MLP neurons of a small language model. Each row is named by its layer, matrix (gate and up: input weights) and neuron, and shows model dimensions 192-319. Each number is 128 + 24 x the weight over its row's rms, rounded and kept within 0 to 255. A neuron's up and down rows have the sign that makes its largest values positive.
After each neuron's rows, "fires on" lists the tokens most often at its 100 highest values on Wikipedia text that the model never trained on.

L2.gate112 [ 94 169 143 109  99 126 131 149 130  74 119 131 124 161 132 153 139 119 150 151 134 105 131  84 164 138  85 114 108 124 146 178 122 152 117 118 133 104 167 102 126 160 147 142 155 151 116 164 147 120 114 143 145 149 131 120 152 114 127  94 112 168 139 142 147 105  97 122  85 121 155 134 114  76 104 173  86 119 149 142 121 113 109 102 141  98 127 118 108 149 125 132 112 115 171 116 122 165 106 124 137 115 132 100  87 122 179  94 128  83 136 170 134 107 121 112 110 101  91 151 117 125 153  91 112 116 112 105]
L2.up112 [ 69 131 141 140 104 145 103 152 114 105 119 116 101 143 117 151 147 121 141 151  85  85 108 162 133 141 140 115 176 129 138 156 121 153 164 124  89 135 145  75 110 150 134 123 154 118 132 113 137 157 151 126 124 142 145 138 128 134 142 165 137 147 150 143 135 123 136 134 142 135 149  94 142 146 124 178  92 146 122 132 122 118 105 110 146  55 122 122 125 159 122 140 122  96 156 118 143 128 125 152 185 189 102  83 116 175 120 109 105 168 159 101 119 143 151 114 155 102 125 114 138 139 137 106 126 125 144 123]
fires on: "at", "or", "p", "w", "ad", "i"

L2.gate409 [134 174  87 139 112 145 115 119 147 127 117 129 161 116  84 125 148 119 177  91 108 122 123 148 115 107 100  84 125 118 100 135 127 112 138 132 182 161 151 165 133 134 130 134 150  87  88 133 145 110  94 138 115 181 124 125 153 149 120  92 102 112 116 154 113 112 108 150 170 130 100 117 111 149 156 131 126 149 125 109 115 131 127 136 104 148 161 130 111 126 114 151  86 108 155 163 175 130 171 167 162 153 118 107 113 103 129 167 143 153 135 118 129  47 122 122  86 119 152 135 105 120 152  85 132 117 144 138]
L2.up409 [ 84 148  89 114  76 140 104 148 127 116 125 155 194 112 134 121 158  90 125 137 110 123 123 106 185  93 133 142 112 115  83 133 127 132 141 116  82 172 121 172 132 115 135 174 135 149  93 166 135 143 138 108 114 156 117 126 130 117 137 149 145 119 138 119 163 145 129  94 137 126 130 121 122  99 140 154 116 203 133 159 110 154  82  96  85 140 129 119 136 115 172 177  85 104 120 125 161 124 136 113 172 173 112 134 129 125 134 128 113 125 132 136 117 103 114 118 170 144 130 112 166 133 135 136 140 128 162 142]
fires on: "et", "ona", "it", "ea", "ain", "ide"

L2.gate96 [165 112 171 121 106 148 133 138 150 140 138 121 169 101  96 151 141 120 121 177 136 132 100 184 118 146 126 132 144 147 114 156 118 126 129 106 157 113 150 133 170 132  98 142 148 147 131  98 137  90 129 105 106 126 129 125 116 103 176 115 158 131 141 116 148 106 142 146 163 116 111 107 125 154 125  85 161 118 142 140  80 129 137 177 113 105 102 159 140 129 130 159 156  89 130 101 159 127 121 166 163 155 104  98 132  85 130 164 139 135  75 109 155 137 109 101 117 118 102 141  98 172 136 118 129 151 145 103]
L2.up96 [133 121 143 122  82 125 125 133 143 153 137 126 146 122 123  83 110 141 129 139 122 161 138 123  99 119 114 129 124 153 121 169  83 158 140 108  90 103 119 153 133 142 161 123 151 159 143 155 162  81 146 101 131 123 144 113  78  91 121 142 144 135 116 102 175  98 152 141 129 156 148 149  95 116 118 113 160 176 163 144  82 115 156 126  90  60 143 148 158 152 119 144 121 153 136 147 158 140 153 150 118  78 157 153 151 111  93 152 154 111  80 126 105 108  84 108 159 140  89 124 120 156 141 153 148 121 182 138]
fires on: "t", "st", "th", "h", "est", "d"

L2.gate441 [111 104 145 153  95 144 113 108 149 141 131 113 109 134  91 150 181 130 118 134 124 106 101 122 119 142 153 169 117 149 132 180 153 131  90 108 100 147 102 149 177 168 120 116 129 106 100  89 147  92 145 133 110 131 136 113 103 112 133 160 146 138 154  96  86 116 168 155 121 127 101 103 117 118  93 132 123 145  99 121 120 106 140 133 116 147 148  80 107 113 121 115 113 154 137 109 127 132  90 168 158 149 150 100 147 150 141 147 126 102 101  95 134 161 146 135 154  98  84 134  99 126 107 130 140 163 149 140]
L2.up441 [127 173 111 165 128 150 147 176  96  82 169 144 113 120 123 117  73 140 143 107  96 120 126  79 110 121 126 117 153  95 133  98 147 147 140 128  92 156  95  59 152 123 106 138 122 136 168 146  71 144 125 134 107 116 129  98 165 154 124 144 154 132 147 124 115 107 143 126 112  94 124  77 150 140 157 111 145 131  39 118  80 110 127 121 132 126 142 107 122 186 164 169 113 145 171 132  96 107 136 110 119 128 101 112 182 152 133 150 108 122 122 146  86 141 113 157 111 150  93 142 104 110 101  95 100 133 165  98]
fires on: "c", "at", "op", "t", "ci", "it"

L2.gate218 [144 137 121 129  83 160 144 117 120 163 101 116 135 141 126  89 101 138 137 111 159 173 121 130 106 157  94 102  98 124 104 178 144 102 117 129 119 118 141 131 146 157 134 141 166 130 171 114  88 131 132 125  95 158  92 128 112 129 126 123 122 119  90 152 137 145  96 120  98 119  93 133  76 103 134 105 146  89 134 147 139 132 126 155 113 160 152 101 122 130 142 160 146 126 107  91 129 142 167 116 120 107 142 142 138 137  78  99  78 133 122  85 103 166 105 111  95 135  92 153  98 177 140 143  99 189 132 125]
L2.up218 [135 107 122  88 151 134 123 127 140 100 165 147 118 144 136 163 143  90 145 161  75 108 178 115 128 150  75 116 132  99 101 128 131  79 109 101 130  96 151 150  94 113 158 120 130 101 133 128 146 119 146 119 120  82 113 159 114 122 145  87 103 114 149 111 118 117 107 128 145 135 150 108 107 199 106 133 108 111 119 127 144 113 151 104 149  96  93 122 141  99 122 131 122 124 126 125 131  84  91 149 111 105 106 124  97 155  93 143 141 137 144 141 112 112 129 154 117 112 118 125 108 123 130 109 130 152 127 148]
fires on: "ly", "ort", "ified", "ally"

L5.gate595 [190 134  91 141 149 160 148 139 159 143 134 124 130 124 104 124 134 104 129  89 159 154 108 128 109 163 115 125 130 147 118 137 108 129  82 119  90 147 118 149 134 127  90 117 123 156 120  75 105 101 106 137 105 130 165  98 121 136 126 152 140  92 133  83 174  82 140 126 115 114 122 138 151 140 167 192 141 153 133 119 141 114 107  83 162  96 141 117 115 141  91  81 171 126 146 181 111  86 157 134 109 105  77  68 115 122 166 154  97 145 145 137  90 133 165 140 159 180 118 155 156 183 151  98 138 126 137 103]
L5.up595 [121 126 139 152 110 119 185  85 134 102 126 147 118 146 140 143 156 158 123 124 162 107 111 118 182  72 122 125 125 134  95 162 131 128 123  67 174 145 127 151 123 121 129 125 104 152 102 149 147 165 140 146 142 126  74 166 112 151 125 104  99 125  80 138 175 131 168  77  99  87 185 171 128 113 105 149 113 145 118 134 159 164 141 140 129 117 113 117  84 147 144 139 116 137 124 170 159 129 131  99 106 138 122 145 110 132 144 113 120  67  97  93 158 170 118 151 185 121 163 130 117 119 103 133  93 116  76 126]
fires on: "=", "R", "math", " 175", " =", " Att"

L2.gate214 [117 125 122 103  96  92 126 150 143 103  92 145 117 137 112 145 119 100 134 131 144 143  98 127 158 102 148 123 138 105 119 112 156 196  68 126 128  94 130 138 146 160 135  79 151 107 138 135 183 150 168 116 132 126 123 135 130 130 118 130 138 130 154 143 191 138 125 103 124 157 136 122 162 112 122 132 169 112 120 132 122 139 139 123 141 121 115 124 160  86 120 149 127 115 155 128 117 142 113  96 116 154 154  68 190  88 162 107 133 169  92 117 112 127 132 133 128  98 129 129  84 133 127 124 131 107  69 166]
L2.up214 [ 82 113  98 112 149 142 152 141 147 134 105 152 147 159 141 124 138  81 127 167 108 142 111 117 154 151 112 134 109 128 119 179  97 159 141 135 133 116 128 140 112 152 127  83 137 111 134 145 209 154 135 143 182 110 127 103 139  96 100 143 103  97 128  90 118 148 160 113 137 145 125  82 130 149  84 153 121 142 163 135 101 142 115 195 132  75 161 155 156 121 125 140 114  99 143 123 120 111 121 151 129 126 104 121 125 159 123 148 165 126  87 179 162 102 121 183 150  98 127 122 154 110 108  82 160  98 143 161]
fires on: "o", "i", "ar", "u"

L2.gate440 [105 159 114 132 176 111 123 114  93 142 143 148  79 144 148 144 138 129 134 160 155 114 127 103 146 139 156 107 125 127 122 107 157 137 138 103 143 115 132 149 142 113 119 133 158 120 129 121 131 101 129 113 153  87  91 172 123 145 125 113 113 116 126 124 128 145 136 126 135 124  85 132 143  97 149 143 140 107 118 120 141 108 120 118 141 154 137 131 140 161 108 114 151 124 121 165 141  79 128 116 184 127 126 117 130 114 137 113  93 139 104 128 135 156 137 101 147 125 146 168 163 123 159 100 154 187 183 131]
L2.up440 [121 127 106 139 106 126 162 134 127 152  65 119 134 140 127 141 117 154 178 136 103 135 152 123 111 133 140  99 129 125 117 130 111 148 125 149 136 129 120 130 111 131 129 134 120 114 179 137 142 148 165 118 167  77  87 142 128 116 105 116 127 109 132 116 141 133 144 137 157  97 151 161 115 127 173 163 124 101 123 168 131 112  69  90 154 139 118 131 143 113 133 209  87 134 128 135 119 139 129 156 133 128 141 116 132 127  98 138 137 164 139 138 121 102  94 135 117 123 120 114  97 130  90 132 137 120 138  87]
fires on: "A", "R", "C", "S"

L2.gate463 [139 115 117 109 172 102 161 169 139 161 104 180 131  85 172 142 112 143 147 118 111 137 129 149 107 128 149 143 131 119 138 118 108 102 106 156 102 137 114 124 138 139 116 105  98 139  94 136 119  94 160 133 120 156 134 131 145 138 125 149 107 121  82 125 137 134 119 152 116 168 114 111 177  92 135 117  98 156  98 134 132 174  89 121 117 170 123 125 120 132 157 128 127 135 117 119 166 113 135 138 117 120 162 106 163 167 116  90 137 146 128 143 122 114  71 110 174 203  97  96 149 149 134 151 163 129 135 147]
L2.up463 [157 105 152  97 163 111 163 126  98 154 130 143 147 125 135  90 118 129 130 104 112 104 111 117 126 104 134 122 137 147 111  77 110 129 111 156 133 120 145  72  96 123 123  78 115 110 139 133 117 124 120  99 123 140 121 124 124 133 136 109 163 140 132 126 126 106 115 139 135 161  35 141 180 118 122 142 125 102 151 137 155 145 132 127 168 112 145 135 145 153  93 113  74 134 125  84 106 113 141 110 138 116  85 158 117 142 107 129 145 144 164 129 120 122 107 124 116 120 113 112 138 121 131  62 159 142 122 148]
fires on: " f", " ha", " ca", " F", " T"

L2.gate609 [139 115 145 111 162 109 191 164 120 135  99 113 133  87 132 103 107 172 134 126 130 115 111 162 143 148 132 119 162 187 133 126 126 142 131 139 129 157 142 142 124  95 152 118 119  93 153 128 134 110 175 146 141  86  93 150 119  94  77 128 134 130 117 157  87 130 126 113 128 145  90 103 148 134 123 136 141 121 128 130 135 146 142 139 132 144  77 126 117 128 166 157 142  89 108 106 122  90 152 100 116 151 124 165 126 136 121 147  96 105 139 151 116 109 153  83 115 131 133 132 177 148 130 113 134 135 145 103]
L2.up609 [151 120 154  67 133 123 129 151 120 140 144 146 132 160 136 147 107 129 157 107  94 162 145 153 157 159 104 146 128 137 131 131  92  98 109 147  82 146 126  86 120 125 126  91 176 111 153 154 121 135 115 107 131 125 117 123 106 142 134 110 112 141 125 109 139 144 158 156 132 145 127 160 111  94  94  57  94 117  97 169 141  94 145 133 155 165 112 105 172 107  98  96  94  99 129 136 150 140 114 112 131 129 147 150 131 106  88  86 108 144 123 135 130 151  68 111 128 159 148 127 149 113  82 156 117 118 126 107]
fires on: " f", "nt", "ss", "se", " F", "da"

L2.gate336 [136 114 149 101 118 111 128 126 111 120 136 181 149 135 117 142 113 136 127 153 138 139 129 127 144 133 125 122 174 156 126 155 142 172 124 137 101 135 142 148 138 145 149 113 164 152 118 148 155 142 141 146  83 104 121 146 106 119 144  79 158 137 139  72 139 142 169 115 152  89 134 156 141  87 108 160 130 134 140 126  92 136 103 165  98 125 150 124 128 162 144 137 127 117 153 161 148 133 173 151 131 162  85 134 119 117 125 185 158  88  94 152 125 126 172 119 146 116  95 141 124 128 112  92 106 145 143  95]
L2.up336 [ 88 146 111 118 140 132 135 164 160 132 116 134 130 165 157 139 104 125 143 180  92 147 172 136 179  89 132 158 132 109 131 122  87 148 126 159 142 163 117 148 136 125 169 124 134 137 147 172 157 124 173 106 139 142 111  88 129 130 124 128 165 127 151 112 164 104 152 146 148 123  95 141 164 121 172  90 131 119 120 122 112 134 120 124 117 119 153 123 123 116 161 144 108 166 142 158 141  85 141 141 151 128 152 117 143 174 107 134 115 139 121  92 165 145 102 144 124 154  99 185 144 146 114 158 157 136 128  82]
fires on: "M", "C"

L2.gate40 [140 110 152 120 136 125 130 127 153 178 114 133 152 154 116 135  84 100 102 149  97  95 108 129 128 103 181  81 148 133 138 133 147 126  97  79 120 183 168 142 113 169 145 146 117  74 109  89 150 124 144 117 149 148 184 113 123  97 115 128 116 107 145  97 122 104 142 135 119 110 118 115 152 142 130 127  89 147 133 165 155 117 162 135 131 106 109 102 121  93 117 146 112 121 125  76 174 110  88 151 131 100 129 104 181 140 152 125 114 164 137 126 158 132 180  91  92 166 114 132 103 122 195 143 146 157 122 123]
L2.up40 [117 136 121  95 145 125 131  86 150 170 150 113  93 156 121 142 133 131  82 143 119 140 102 110 151 121 111 119 143 134 112 143 172 140 142  80 117 121 146 129 131 154 109 143 130  73 102 116 146 155  88 126 145 128 115 134 147 111 142 126 105 154 103 109  92 126 161 126 129 182 128 159 114  97 143 137 101 155 151 143 143 168 118 122 107 124 125 114  95  74 145 115 132  72 160 125 152 106  97 161 134 148 124  96 125 145 116 121 160 108 127 144 112  90 139 177 111 167 174  89 118 164 150 123 149 140 141  96]
fires on: "k", "ka", "kh", "ks"

L2.gate280 [145 127 116 130 118  90 129  99  71 199 107 107 153 173 126 111 136 116 129 153 135 130 110  95 151 122 148 107 181 131 144 140 116 159 136 106 126 130 140 157 140 159 120 181 163 180 139 121 141 108 161 166 185 100 119 122  97 106 126 143 111 170 147  95 121 126 123 112 142 105 116 187 156 149 131 126 180 113 118 137 137 113 122 116 116 137 179 142 121 134 114 141 122 126 141 124 133 139 150 144 131 178 144  92 150 133 150 121 121  95 127  91 138 132 113 143  86  93 123 135 103 132  60 139 161 136 134  91]
L2.up280 [152 141 130 128 154  91  72 149 131 169 146  99 128 124 132 152 120 145 151 144 143 137 114 103 121 110 124 116 168 136 148 100  86 110 103 150  95 113 113 143  94 143  96 135 146 147  97 141 127 111 159  99 127 110 149 171 108 127 136 142 158 135 136 127 173  95 141 140 133 155 159 108 177 122 126 140 128 143 109 105 119  83 112 112 107 107 124 166 158 127 104 114 169 155 116 167  95 103 119 118 119 159 158 128  82 143 146  84 155 141 114 148 115 154 121 141 106 100 134 124 187 133 112 142 142  95 120 131]
fires on: "an", "A", "AF", "C"

L2.gate358 [ 85 157  60 112 125 114 113 112  93 132 121 157 142 154 107 130 142 104 146 131 160  95 130 162 146 110 133  79 165 139 103 138 107 109 122 156  88 138  99 124 127 155 133 118 132 141  90 141 119 113 105 102 128 177 126  93 152 131 102  98  89  91 159 158 117 120 158 137 130 116 119 117 148 121 171 118 129 148  99 133 157  96 103  87 121  99 119 103 148 116 109 166 117 142 125 151 106 117  81 120 130 162 138  91 139 116 152 121 142 140 120 131  96 114 159 112 131 168 129 159 142  69 126 110 122  78 102 142]
L2.up358 [119 111 130 185 135 173  88 109  98 153 126 153  83 124 133 111 163 163  99 181 161 142 139  96  70 102 137 153 165 130 156 112 154 105 103 137 147 150 133 141 146 114 149 125  92 134 116 122 110 113 123 117 161 112 153 105 141 132 136 131 111 109 172 113 147 150 129 196 127  98 101  88 161 143 137 194 135 157 150 102 107 149 132 104 119 118  99 142 122 156 121 129 148 132 115 135 137 147 143 115 136 108 160 135 115 139 143 140 156 161 144 167 129  96 136 130 137  93 123 162 165 140  65 122 106 108 161 124]
fires on: "in", "n", "no", "or", "18", " station"

L2.gate222 [116 155 119 141 101 149 124 103 111  96 111 107 141 130 127 120 173 106 119 145 133 146 100 123 107 151 118 139 122  93 172 119 119  98 113 133 171 133 115 134 134 142 153 132 106 124 125 121 171 118 118 126 144 162 134  91 109 144 158 147 119 135 139 109  30 135 121 105 120 139 107 129 115 152  99 127 128 101 121 125 165 131 135 162 170 174 122 122 135 144 138 125  88 105 143 128 141 150 152 152 152 140 112 116 143 131 117 138 157 137  81 141 116 108 133 142 113 155 148 127 127 140 106 123 108 165  86  79]
L2.up222 [ 79 150 154 140 127 141  82 130 133 180 110 102 125 124 121 123 114 163 121 140 125 154 155 113 111 120 125 115 117 109  99 175 128 157 112 111 144 126 147 122 136 147 144 117 129 137 108 163 116 171 132 146 108  94 123 125 105 137 129 155 138  88 111 130 151 147 159 151 140 102 117  86 134 156 109 148 141 117  97 112 125 116 105 140 115 105 120 134 158 129  78 198 132  82 117  97 155 168 113 147 128 109 170 141 117 119 134  97 101  98 140  99 133 114  88 106 109  96 132 106  85 138 134 110 153 125 125 149]
fires on: "i", "u", "l", "ne", "ri"

L2.gate250 [138 148 140 114 113 117 113 122 158 154  93 164 143 129 144 143 143 161 133 148 144 114 120 137 137  99 128 128 138 154 129 142 150 152 102 127  80 150 137 132 145 174 115 129 147  79 121 128 101 103  86 106 110 137 159 124 114  95 118 153  94  77 105  96 146 148 143 129 130 155 111 123 110 122 105  99 103 195 130 121 141 139 133 131 127 125 140 108 130  87  73 135 131  99 160 127 131 133  87  72 157 141 126 158 123 149 148 123 131 170 146 125 104 122 120 158 109 129 121 153 106 102 128 145  85 168 154 106]
L2.up250 [152 123 151 101 131 133 156 115  98 143 102 145 146 158 100 105 148 123 154 147 132  95 126 112 130 173 147  92 117 104 167 131  95 109 134 165 106 117 132 165 106 134 150 128 132 156 140 103 160 140 126 123 195 169 101  92 120  72 120 181 121 145 140 108  89 170 152 158  90 133 111 123 146 138 122 128 140 112 161 158 167 142 121 120  94 110 179  99  94 144 138 121 117 161 128  91 155 134 100  94 138  96 125 117 159 137 122 151 151 104 124  87 118 155 144 121 131 162 156 110 151 152 149  96 156 164 116 112]
fires on: "z", "ki", "ka", "ik", "k", "zi"

L5.gate112 [126 139 116 132 100 132 123 134 127 150  78  96  96 145 131 129 147 105 136  98 100 119 151 147  98 122 128 137 174 104 109 152 159 141 106 151 129 156 132 132 125 176 132 152 108 119 102 116 131 117 123 154 130 132 120 114 109 131 152  96 139  89 150 123 136  76 149 143 143 125 150 121  89 118 119 118  86 110 181  92 100 141  98  97 111 112 161 130 134 137  80 152  84 140 132 126 112 149  99 109 142  82 150 119  96 186 152 111 131 124  63 130 150 105  91 110 119 125 118 135 111 161  92 110 127  80 164 160]
L5.up112 [114 131 118 136 126 113 129 158 147 154  94 117 112 169 130 162 132 123 109 138 109  98 118 128 107  99 158 116 105 124 125 120 143 129 101 125  71 127 149 102 148 131 155 133 177 126 129 120 109 146 130 114 113 120  75 161 128  98 123 146 109 147 114 136 161 152 101 174 115 127 127  89 108 124 107 160 100 144 162 126 159 127 173 137 143 140 150 151 124  96 124 126 141 113 103 163  45 146 140 139 161 138 131 136 123 126 129 117 128 142 111 150 142  88 149 115 149 106 131 115 159 157 118 103 132 114 131 136]
fires on: " ran", " ed", " Ha", "din", " Won", "g"

L2.gate128 [102 104  97 138 120 151 125 109 130 129 110 126 130 148 106 147 123 129  88 109 199 108 101 148 107 152 115  98  94 137 132 158 130 205 160 107 128 124 124 154  79 157 130 128 140 110 149 102 129 157 128 141 162 118 132 116 122 116 116 185 143 130 130 205  97 130 153 145 113 115 126 147 111 117 142 176 121 145 130  98  97 181 136 144 114 129 156  99 108 139 134 144 133 145  98  94 133 141  96 122 111 131  89 134 162 110 142 132 158  98 105 138 143 165 139 122 126 167 124 134 128 138 109 142 107 129 132 120]
L2.up128 [116 104  93 151 105 101  86 156 169 129 128 121 119 131 103 149 174 141 141 126 133 126 124 129  93 108 119 132 131 143 130  79 115 137 142 115 141 100 132 123 112 176  72 118 103 117 110  75  95 153 143  99 179 124 111 123 119 109 151 158 106 107 129 120 146 135 101 118 126 134 130  85 143 131 128 105 145 161 148 100 135 149 157  98 128 123 104 151 157 122  68 108  74 132 151 106 137 121 136 157 105 158 136 128 152 161 111 107 103 145 152 174  67 112 124 129 143 145 116 142 113 104 118  85 128 130 107 170]
fires on: "i", "z", "o"

L2.gate257 [112  99 109 122 170  80 141 119 119 128 119 169  92 164 124 123 126  53 138 107 106  88 117 135 124 133 136 129 138 117 114 155 113 168 162 131  84 102 160 168 132 139 140 120 169 116  88 149 152 150 134 115 180 127  75 101 100  89 123 108 161 124 131 128 124 169  88  99 171 169 149 103 132 101 122 126 113 148 127 109 115 125 113 141 125 156 125 135 139 126 143 121 105 126 117 138 151 147 123 112 120  93 168  82 107 127 162 140  97 112 110  87  55 165 142 107 114 142 145 154 155  96 110 165 128 142 160 122]
L2.up257 [128 166 101 144 131 128 114 163  96 145 128 178 112 140 156 121  84 122 139 126 130 127 185 144 124 132 127 121 153 136 114 108 119 154 123 142 127 139 128 117 104 179  87 120 161 107 117 127 147 146 125 164 150 121 139  80 125 188 115  98 139 142 120  89 130 120 125 139 158 124 135  96 167 125 127 120 129 123 120 173 142  91 149 156 154  91 161 151 171 122 125 131  94 144 135 169  99 108 143 102 118 166  70  98 121 173 157 133 155 108 158 116 168 100 157 174 133 135 142 140 131  79 138 121 130 133 137 115]
fires on: "M", "ar", "la", "ser", "I", "as"

L2.gate454 [154 189 107 158 108  93 136 120 134 100 128 112 102 124 153 151 172 113 150 158  96 123 152 121 125 166 141 110 142 144 105 135 124  89 110  82 133  82 109 133  94 155 168 124 122 150 131 137 158 138 137 135  85 124  78  90 109 116 164 136 147 138 120 155  91 158 146 122 133 114 159 112 187 140 137 124 162 119  98 117 172 121  78 163 126 160 113 159 124 143 101 158 113 111 157  58 135 142  97 131 148 130 114 114 105 138  98 103 118 164 136  89 137 155 148 143 110 116 113 144 103 125 130 134  87 118 139 141]
L2.up454 [115 112 140 139  93 128 125 106 123 102  84  98 103 159 141 107 158 182 125 135 150 111 140  78  98 170  94 130 128 151 163  93 128 144 138 166 158 131 134 137 188 127 136 156 151 131 139 115 114 160 121 128 130 157  98 122 107 104 119 132  52 138 119 111  92 128 102 120  83 118 121 142 120  84 135 109  75 148 111 149  99 104 120 146 142 167 140 169 180 129 108 132 129 113 136 127 136 100 130 101 140 127 131 160 148 150 129 123 133 144 133 129  89 124 174 132 113  98 143 123 134 132  94 120 124 136 105  85]
fires on: "im", "ib", "ir", "in", "ab"

L2.gate442 [ 94 174 118 165  92 127 141 101 129 132  94 134 109 120 129 144 139 156 104 135 117  90 145 130 106 101 108 118 119 100 167 145  84 161 131 123 154 107 119 130 129 138 103 144 183  86  98 112 148 144 164 129 146 106 108 152 118  86  93 138 145 114  98 144 140 140  73 158 156 153 133 114 109 156  86 150 112 137 116 129 149 106 146 144 107 154 165 138 124 118 145 163 104 175 102 134 130 177 116 141 177 147  88 104  95 131 145 118 158 138 108 100 126  96 121 126  98  84 155 140 115 120 136 118 137 156  87 139]
L2.up442 [127 163  99 165 148 170 101 119  99 106  72 132 124 166 121 141 126 132 107 135 130 101  85  84 116 116 108 150  79  90 129 136 100 112 170  84 131 145 109 155 141 138 138 114 124 125  71 128 111 129 133 102 170 141 132 106 100  65 115 158 144 117  90 110 117  93 147 121 139 106 117 100 127 128 100 118 121 127  97 112 145 151 149 125 125 106 127 144 136 129 111 112 136 128 107 157 159 131 141 133 160 130 103 148 100 146 119  93 126 145  93 157  80  76 130  89 114 140 130 103 121 132 113 140 143 122 116 100]
fires on: "i", "u", "^"

L2.gate362 [115 163 145 148 139 117 146 158 136 129  95 153 147 150 114 116 103 124 139 132 111 142  89 147 153 113 172 117 111 185 114 114  65 164 111 126 106 123 138 139 161 136 138 121 196 140 122 132 148 113 104  98  98 166 120  79 104 141 130 134 142 146 103 116 127 126 117 126 156 105 159 135 113 141 100 157 143 127 117 177 124 113 169 111 109  98 116  84 124 126 128 124 134 114 123 108 148 128 123 121 162 142 121 110 126 102 129 120 111 149 105 117 125 113 156 113 111 115 113 138  63 123 156 107 111 108 127 100]
L2.up362 [111 171 129  83 125  95 100 151 150  73 112 175 165 113 148 118 132 141 164 165 114 124 124 140 139 149 125 147 160 154 138 163 117 132 118 132  93 125 119 124 183 134 105  75 151  95 121 119 144 163 139  97 107 126 143  93 106 164 143 137 134 133 176 132 137 146 132 121 121  68 103 145 146  91 102 102 131 135  84 166 135  90 124 148 140  87 122 121 178 149 129 142 137 131 146 160 150 163 117  81 144 163  95 129 179 121 107 127 120 113 124  83 139 144 100 140  99 155 129 135 117 113 102 141 123 127 173 147]
fires on: "t", "ra"

L2.gate169 [138 194 142  96 121 126 114 145 126 106 141 106 124 147 150  89 117 127 135 132 122 106  96  78 100 135 100 112 153 110 137 122 127  92 133 132 113 110 121 124  87 113 104 140 154 139 114 152 146 136 110  97 152 150  97 158 121 133 164  92  76 135  92 136 104 142 113 101  95 136  97 161 154  98 137 139 137 144 128 103 129 140 105 108 138 119 132 146 160 132  96 167 122 136 145  93 102 109 149 120 123 186 109 131 153 147 137 159 131 185 168 128 139 166 129 125 146 179 154 123 160 127 158  96 108 149 138 152]
L2.up169 [ 80 177 129 160 118 102 109 155 103 104  89 149 154  62 119 142  99 169 126 132 151 134 129 161 109 112 135 153 128 148 163 138 107 119  98 144 128 122 121  84 131 126 123 102  96 146 111 145 140  91 131 107 104 106 127 140 104 140 146 124 106 113 143 125 158 153 118 137 138 129 110 111 144 103 166 103 106 131 108 112  62 137 113 127  89 135 138 159 105 161 141 154 122 122 104 142 127 153 166 142 137 128 111 187 130 146 144 104 194 126 123 156 109 152 132 127 127  80 131 144 129 136 137 119 127 136 106 104]
fires on: "n", " N", "in"

L2.gate607 [ 70 135 144 152 124 151 114 135 174 129 154 118  98 128 151 115  86 127 139  89 126 137 135 119 168 135 104 128 112 149 185 130 145 142 109 112 117 104 110 136 108 165 134 155 130 152  96 117 150 165 107 185 136 101 129 145 150 148 117 163 108 183 113  85 138 137 142 157 133 135 160 165 107 104 113 141 125 139 146 107  92  98 111 125 128 134 116 145 131 123 161 121 124 104  92 136 121 110 172 170  88 177 120 167 136 127 147 143 150 139 115 193 134  86 154 115 121 116 106 149 148 122 148 206  97 178  91 103]
L2.up607 [105 122 120 138 111 137 117 121 130  86  93 149 149 174 150 125 131 113 107 142 178 145 118 100 120 130  81  84 179 167 131 148 161 137 154 150 113 185 121 108 128 130 116 133 168 141 143 123 104 123 170 134 153 138 170 153 150 114 132 162 153 116 136 119 138 151 110 153 109 130 154 131 142  91 120 154 150 115  96 114 136 107 101 121 122 141 138 115 161 120 161 173  98 117 130 141 147 113 114  87 135 121 143 112 141 131 141 144 118 158 193 114  88  89 134 131 148 122 126 146 131 139 156 147 139 113 120 121]
fires on: "or", "er"

L5.gate63 [118 152 106 145 139 110 182 102 128 130 156 162 150 124 161  91 123 160 170 114 166 140  79 156 102 157 143 106 141 107 110  67 147 137 149 138 172  91  99 126  61 139  91 139 125 117  97 100 160  99 127 135 142 143 166 121 190 163 143 148 110 124 118 126  89  82 157 106 146 130  92 153 152 119 140  99 146 110 152 157  97 103 111 120 133 150 140 136  99 148 140  99 151  87 108 132 188 130 156 152 107 145 116  92 127 136 146 176 117 141 129 131 144 107 166 131  81 173 153 126 110 127 143 146 132 151 134 121]
L5.up63 [161 110 106  86 123 148 158  92 146 147 124 126 151 124 139 131 187 104 160 102 107 119 109 126 135 118 109 107 139 144 148 142 104 101 107 122 152  99 144 164 112 136 117 143 131 135 122 116 118 141 138 115 146 173 148 152 217 126 142 126  85 112 103 142 161 109 118 129 138 122 133 141  80  83 133 132 104 103 153 176 113 188 121 153 138 140 129 118  95 126  89  92 167 163  94  98 133 125 126 104 137 148 142 111 131 136 174 157 160 132 129 131  94  75 165 108 144 180 120  93  93 135 120  96 110  81 110 137]
fires on: "=", ";", " |", " =", " 2", " 3"